Part of a small language model's weights.
Size: 16 layers, width 192, 4 heads of 32 (1 for keys and values), MLP 512 SwiGLU, 6.25M parameters.
Architecture: RMSNorm before each block, rotary positions, no biases in attention or MLP, untied embeddings, normalized queries and keys.
Training: a variant of Muon for these matrices, 161M tokens, 5078 steps.
MLP neurons of a small language model. Each row is named by its layer, matrix (gate and up: input weights) and neuron, and shows model dimensions 16-143. Each number is 50 + 15 x the weight over its row's rms, rounded and kept within 0 to 99. A neuron's up and down rows have the sign that makes its largest values positive.
After each neuron's rows, "fires on" lists the tokens most often at its 100 highest values on Wikipedia text that the model never trained on. A number after a token or word is its count.

L11.gate91:43 77 63 43 55 23 39 54 36 59 44 45 30 50 44 37 51 42 63 53 46 66 45 26 64 29 59 45 46 57 29 48 39 31 55 48 44 74 61 73 39 99 37 68 46 71 51 38 74 51 39 66 65 57 60 81 32 36 47 32 52 44 60 31 59 48 33 58 22 45 57 37 46 48 66 38 66 60 45 40 50 43 39 52 30 72 53 65 48 57 68 29 25 50 40 15 58 61 27 70 49 60 69 46 60 52 60 43 69 50 70 62 40 75 64 60 20 40 45 70 40 44 63 55 52 54 61 31
L11.up91:52 34 85 41 31 55 57 56 52 33 22 63 68 69 47 58 59 38 38 28 46 77 42 35 62 21 44 30 61 32 50 53 62 66 43 83 49 64 85 48 23 54 69 79 63 26 57 61 72 57 46 62 71 67 66 54 54 62 44 70 50 31 52 67 49 39 65 38 48 69 56 74 55 59 35 48 54 55 71 24 34 54 40 53 44 46 62 51 40 73 53 33 45 50 38 47 60 42 40 66 54 55 43 71 18 47 25 66 44 40 48 60 54 08 53 56 75 36 41 55 84 31 47 40 42 37 86 30
fires on: "and" 12, "he" 11, "er" 9, "iv" 7, " Dav" 7, "o" 6

L5.gate461:56 38 28 59 55 56 55 40 44 69 47 44 50 51 45 46 45 30 43 41 56 53 73 76 32 55 56 53 48 35 65 64 49 51 75 53 63 44 66 47 74 41 51 67 85 87 74 44 60 32 39 66 33 49 47 57 39 67 40 72 57 54 28 19 67 49 68 78 42 31 57 35 63 47 24 65 49 48 07 64 32 60 35 53 52 68 51 26 41 63 36 42 41 40 47 23 41 39 65 63 47 33 61 50 71 51 45 54 38 20 51 48 37 77 86 29 99 55 56 28 79 44 39 62 50 48 39 75
L5.up461:57 53 53 73 65 55 14 36 26 43 59 58 49 13 40 56 53 43 47 34 62 62 69 67 41 72 40 55 51 54 60 47 45 37 67 46 37 42 27 51 53 59 69 60 77 75 82 44 47 27 40 51 41 57 77 52 68 70 43 62 82 52 41 46 37 64 71 33 74 36 55 62 43 42 51 42 39 49 44 87 44 50 47 34 60 52 32 14 43 38 37 31 43 76 43 37 48 41 57 69 43 44 54 43 65 47 29 87 69 35 30 63 54 48 68 52 71 56 68 50 87 19 56 53 40 67 45 53
fires on: "als" 26, " in" 12, " /" 12, "ual" 9, "les" 5

L13.gate378:32 59 85 43 55 51 39 52 24 48 68 51 31 70 27 58 84 33 77 41 50 48 67 82 43 69 24 60 29 43 39 49 41 58 29 63 52 34 57 56 45 48 65 58 55 41 30 62 56 36 52 69 60 45 21 44 55 41 53 67 50 49 95 49 44 32 53 58 49 40 67 47 45 66 34 57 52 26 49 57 51 95 51 71 61 72 42 49 46 26 74 42 31 56 48 50 52 67 49 47 60 58 57 59 56 40 38 62 53 30 54 46 55 47 43 58 32 25 50 46 40 48 51 78 54 57 54 44
L13.up378:20 64 45 53 51 68 55 70 17 51 70 35 38 54 49 47 68 58 45 69 64 53 31 39 52 31 17 50 65 68 51 57 49 57 58 47 39 69 53 46 55 58 67 67 39 33 12 68 44 22 52 43 48 27 47 58 39 71 52 37 51 52 39 16 50 42 65 62 55 28 63 65 54 29 46 56 37 35 48 44 64 67 57 67 55 61 53 35 50 60 83 56 35 25 45 53 74 26 27 44 51 78 36 23 56 51 80 37 62 25 33 32 53 30 65 71 45 37 42 58 41 63 39 58 59 35 28 65
fires on: " ext" 16, " cont" 15, "ist" 13, " sp" 10

L9.gate476:29 62 57 51 46 49 55 69 37 58 55 47 45 42 76 65 43 41 43 58 61 48 25 53 47 21 45 44 24 35 46 47 49 52 87 42 41 69 48 73 45 39 43 52 83 52 54 35 61 58 40 64 66 59 34 56 60 47 46 56 24 71 70 49 45 67 48 58 58 53 57 65 61 41 24 23 62 52 65 71 74 36 36 80 28 42 18 71 32 79 56 52 51 53 12 60 47 53 57 59 17 43 91 52 35 66 58 33 49 59 59 30 32 90 71 51 43 50 47 66 49 46 59 48 49 35 37 72
L9.up476:22 59 43 54 56 63 43 35 57 37 61 55 14 46 31 63 22 09 58 36 57 61 47 56 63 25 35 54 26 57 44 55 52 49 61 67 32 74 34 34 68 53 41 67 70 51 81 60 36 47 57 56 38 45 50 62 49 59 29 63 60 35 65 32 36 55 52 42 49 53 49 99 36 73 57 47 46 53 77 33 53 19 23 47 49 29 47 52 70 41 69 50 40 51 50 39 37 60 42 37 58 55 61 31 53 69 30 55 44 66 67 13 64 22 56 44 58 40 48 34 64 27 52 74 54 48 56 43
fires on: "er" 65, "ong" 22

L9.gate428:45 45 73 32 62 40 32 66 50 38 57 58 41 49 56 52 36 54 62 68 52 37 30 41 31 78 53 42 45 56 59 74 40 54 82 38 54 57 68 59 67 37 15 57 58 57 54 60 45 82 65 61 20 38 21 62 17 39 73 46 58 76 45 49 47 52 32 50 24 26 46 33 54 62 41 60 31 65 48 44 42 39 57 50 71 39 37 33 60 49 56 28 59 56 43 47 60 57 68 61 37 65 62 65 55 57 71 64 62 72 52 40 73 70 23 14 82 23 51 38 49 33 70 60 21 63 73 55
L9.up428:59 33 51 96 37 41 44 71 73 10 36 47 82 54 39 28 79 19 58 53 42 66 43 48 64 72 55 58 18 44 57 55 48 60 58 56 65 50 57 45 27 52 68 37 29 56 70 40 36 53 44 62 56 15 68 29 46 67 46 54 47 52 51 86 58 62 61 42 46 39 44 57 67 56 52 31 48 43 38 46 64 58 40 72 48 58 28 56 59 68 62 18 48 20 42 28 23 54 57 61 60 46 49 50 59 74 52 53 41 37 40 56 60 60 60 45 35 36 47 45 37 55 43 72 57 44 58 48
fires on: " As" 14, "hen" 13, "ough" 10, "av" 9, " when" 8, "y" 7

L13.gate509:47 46 63 41 76 40 39 89 58 91 47 36 48 58 61 49 75 44 07 48 67 38 54 35 37 53 71 65 31 65 45 38 42 60 67 17 67 56 52 43 42 45 52 47 56 49 60 57 23 26 51 57 48 52 39 28 61 42 16 66 20 38 50 65 74 45 19 50 59 64 46 45 54 32 45 58 23 48 74 27 76 54 59 36 54 19 46 55 19 66 45 45 52 64 75 70 53 46 10 77 37 54 60 71 38 82 68 61 73 36 55 56 66 56 57 72 47 52 49 28 47 15 42 70 31 27 55 59
L13.up509:44 59 37 45 34 29 23 59 45 44 41 44 51 57 08 78 41 58 40 57 21 49 49 38 36 75 52 45 29 39 53 44 64 31 52 44 52 55 52 59 30 53 25 67 53 71 79 38 44 73 44 31 32 63 65 67 36 63 51 67 57 52 63 50 47 22 36 47 44 29 92 41 58 58 58 42 36 48 51 39 33 68 52 48 50 67 49 73 56 70 46 52 34 64 46 68 42 48 58 33 34 50 68 50 35 36 34 53 50 49 51 67 48 55 85 30 22 23 53 34 51 39 39 70 40 42 59 54
fires on: "and" 17, "b" 13, "an" 12, "st" 11, "ast" 6, "est" 5

L10.gate485:35 30 28 50 40 46 62 57 45 51 86 40 63 57 37 56 36 36 36 45 39 36 62 68 26 56 28 24 49 53 41 33 70 73 49 39 51 39 81 34 44 45 46 33 65 55 65 61 42 55 49 62 53 93 44 78 63 51 23 27 59 53 42 59 37 51 47 45 29 52 64 54 69 64 66 79 33 51 75 34 39 41 46 67 38 60 66 44 73 36 46 43 61 44 24 47 54 59 53 35 35 24 43 73 30 56 60 64 46 67 66 25 44 58 35 82 57 32 42 37 39 49 52 60 66 55 50 47
L10.up485:60 62 22 39 38 58 77 38 75 53 45 27 61 76 22 57 43 50 16 60 37 57 65 49 45 49 46 40 39 66 47 74 32 52 54 52 49 32 65 86 65 34 68 48 77 65 55 72 42 71 49 38 62 63 22 64 64 45 39 46 63 56 10 64 31 53 51 60 44 64 54 47 44 65 55 53 27 48 44 53 59 44 68 32 67 21 83 51 66 32 38 64 62 40 61 53 63 62 40 54 46 63 61 59 36 47 46 46 54 55 64 37 33 53 44 36 66 49 56 50 66 48 10 82 39 57 38 73
fires on: "B" 19, "A" 9, "L" 9, "S" 8, "E" 8, "M" 8

L12.gate337:30 70 44 51 68 40 62 65 59 43 62 49 37 43 51 36 72 57 56 66 55 42 46 54 22 64 32 62 53 67 44 43 30 42 36 50 06 55 67 71 64 64 63 14 81 44 46 47 60 31 51 59 48 40 51 19 34 53 26 67 40 38 66 30 39 68 33 67 60 49 51 48 62 33 75 40 72 31 73 58 38 69 49 37 33 43 48 38 41 55 60 20 31 52 30 45 70 43 79 54 79 50 49 39 40 84 58 60 62 48 58 45 45 18 55 61 20 66 57 57 64 76 63 61 34 67 44 41
L12.up337:57 69 46 57 41 48 46 51 49 20 53 71 49 39 62 65 54 49 31 53 38 55 64 63 48 44 03 46 76 41 75 60 52 57 30 71 49 96 53 27 56 83 41 73 56 52 46 17 40 53 58 35 67 56 23 33 31 55 35 53 61 41 35 52 41 52 42 54 45 23 71 38 32 27 53 60 30 36 30 49 65 44 39 29 36 43 63 44 27 52 44 34 34 54 46 35 48 65 47 47 63 62 52 50 54 58 64 49 47 58 38 56 44 22 62 51 34 45 51 36 36 57 62 31 34 57 45 47
fires on: "ou" 21, " ext" 12, "ot" 11, "ab" 11, "-" 9, " sp" 5

L7.gate182:32 20 50 28 36 05 75 57 53 32 46 31 41 88 28 70 27 71 44 41 82 28 52 54 47 50 68 56 23 60 29 54 43 58 63 51 28 38 51 50 67 39 46 55 48 51 36 29 36 41 19 38 53 62 64 36 35 35 50 30 74 38 49 29 47 32 61 29 61 56 80 39 25 62 51 53 29 37 56 34 59 39 50 47 40 27 91 32 57 49 60 48 57 71 59 47 36 47 50 48 47 35 41 63 44 38 71 38 55 40 35 29 43 64 51 69 86 38 42 44 51 70 31 36 45 65 25 41
L7.up182:50 36 48 30 19 42 70 66 40 52 66 33 18 42 26 65 73 55 73 76 22 29 79 46 43 69 46 26 25 62 53 50 32 36 40 31 67 41 48 73 70 85 63 68 52 56 56 45 74 45 48 14 49 45 48 48 42 63 46 64 38 58 37 59 54 52 48 53 48 34 68 60 46 72 59 41 32 24 37 50 64 31 60 35 44 56 60 36 51 33 46 20 45 66 46 53 49 26 46 33 51 42 40 60 42 42 67 53 58 31 66 23 54 33 35 40 72 70 91 74 51 47 57 72 75 40 39 59
fires on: "B" 17, "duc" 12, "D" 10, "S" 9, "inist" 9, "ff" 6

L13.gate458:28 26 39 69 51 44 75 39 61 54 69 67 62 31 49 70 63 48 00 73 43 40 71 53 78 64 32 50 47 36 56 53 52 69 46 69 51 31 34 71 66 51 50 46 57 44 70 55 55 05 61 33 55 54 48 59 42 60 30 65 39 51 51 49 51 49 55 70 48 47 35 44 75 37 45 46 54 37 46 34 36 41 72 48 55 33 40 71 38 32 85 67 27 39 46 47 51 44 58 80 55 48 44 60 49 68 52 53 39 74 76 47 31 13 45 43 64 77 44 53 51 72 34 30 66 32 51 72
L13.up458:74 43 27 53 66 82 31 64 14 29 53 43 57 55 69 64 62 70 46 39 24 31 58 55 36 47 84 39 35 49 69 49 18 69 58 43 47 72 34 40 61 62 67 42 48 78 42 41 64 16 49 53 60 22 24 58 51 11 59 74 46 46 30 36 46 38 51 48 30 64 31 59 49 66 40 52 56 49 43 57 42 69 54 35 46 43 68 27 56 58 61 61 67 59 39 45 53 65 53 47 50 22 56 35 46 50 62 35 47 40 37 58 65 40 45 57 71 68 24 40 63 66 45 46 23 46 30 56
fires on: " stud" 27, "art" 10, "ud" 8, "in" 7, "end" 7, " rec" 7

L10.gate19:33 41 51 67 29 37 70 60 55 52 53 25 65 26 46 80 64 28 49 85 50 45 56 66 25 55 62 59 55 54 39 55 42 59 23 55 40 41 43 48 75 35 40 36 93 73 49 40 64 58 43 24 43 46 58 54 43 49 72 40 67 60 61 06 58 28 72 72 50 44 40 38 39 25 35 37 45 46 82 39 53 47 75 39 54 55 48 72 55 40 43 37 49 49 48 48 31 57 37 63 48 42 43 57 35 47 63 51 42 22 40 38 52 43 54 30 40 71 36 36 49 62 42 41 59 31 46 98
L10.up19:60 67 39 66 68 39 74 50 43 60 42 69 53 48 51 58 51 59 70 53 33 44 50 48 42 61 26 55 61 43 57 83 32 60 41 21 52 54 44 55 81 79 44 57 43 66 26 66 37 32 41 59 43 05 52 35 28 30 50 54 54 46 47 66 74 28 59 58 31 32 42 45 70 79 55 46 71 60 34 43 52 34 39 49 46 62 66 21 58 38 46 29 53 35 69 42 50 59 66 60 42 22 20 39 44 44 33 41 49 38 50 60 53 45 50 54 73 62 81 58 68 56 29 33 44 75 54 55
fires on: "ud" 22, " mov" 21, " stud" 18, "ran" 5, "g" 5, " found" 4

L6.gate258:66 24 71 30 59 45 38 89 50 58 43 70 43 72 49 64 64 41 36 48 74 48 35 45 31 58 40 50 29 49 71 92 31 57 71 57 66 23 52 46 58 53 35 76 58 57 70 71 56 51 78 46 52 31 60 54 70 36 44 54 44 48 61 28 55 67 52 33 40 66 54 77 62 35 28 43 40 52 54 69 76 67 48 49 52 39 41 64 39 73 48 59 20 46 68 36 42 47 58 63 43 23 65 44 39 84 63 52 73 63 61 19 77 48 77 56 36 48 52 50 49 67 36 57 61 46 48 62
L6.up258:56 32 38 43 27 56 43 99 79 35 42 63 18 55 49 51 61 62 06 37 54 75 35 62 44 72 62 45 88 52 43 53 58 33 71 44 38 30 43 24 83 41 46 31 45 37 55 58 50 28 61 53 54 39 58 56 67 50 61 57 32 58 44 44 55 45 29 44 43 55 63 51 61 46 62 80 60 40 21 58 44 58 56 34 61 62 63 37 47 59 38 38 56 30 46 47 55 63 68 63 81 55 78 70 23 40 75 60 51 42 75 43 70 58 60 38 31 32 22 46 28 33 34 66 73 65 54 48
fires on: "ast" 24, "ent" 18, "st" 12, "end" 9, "ist" 9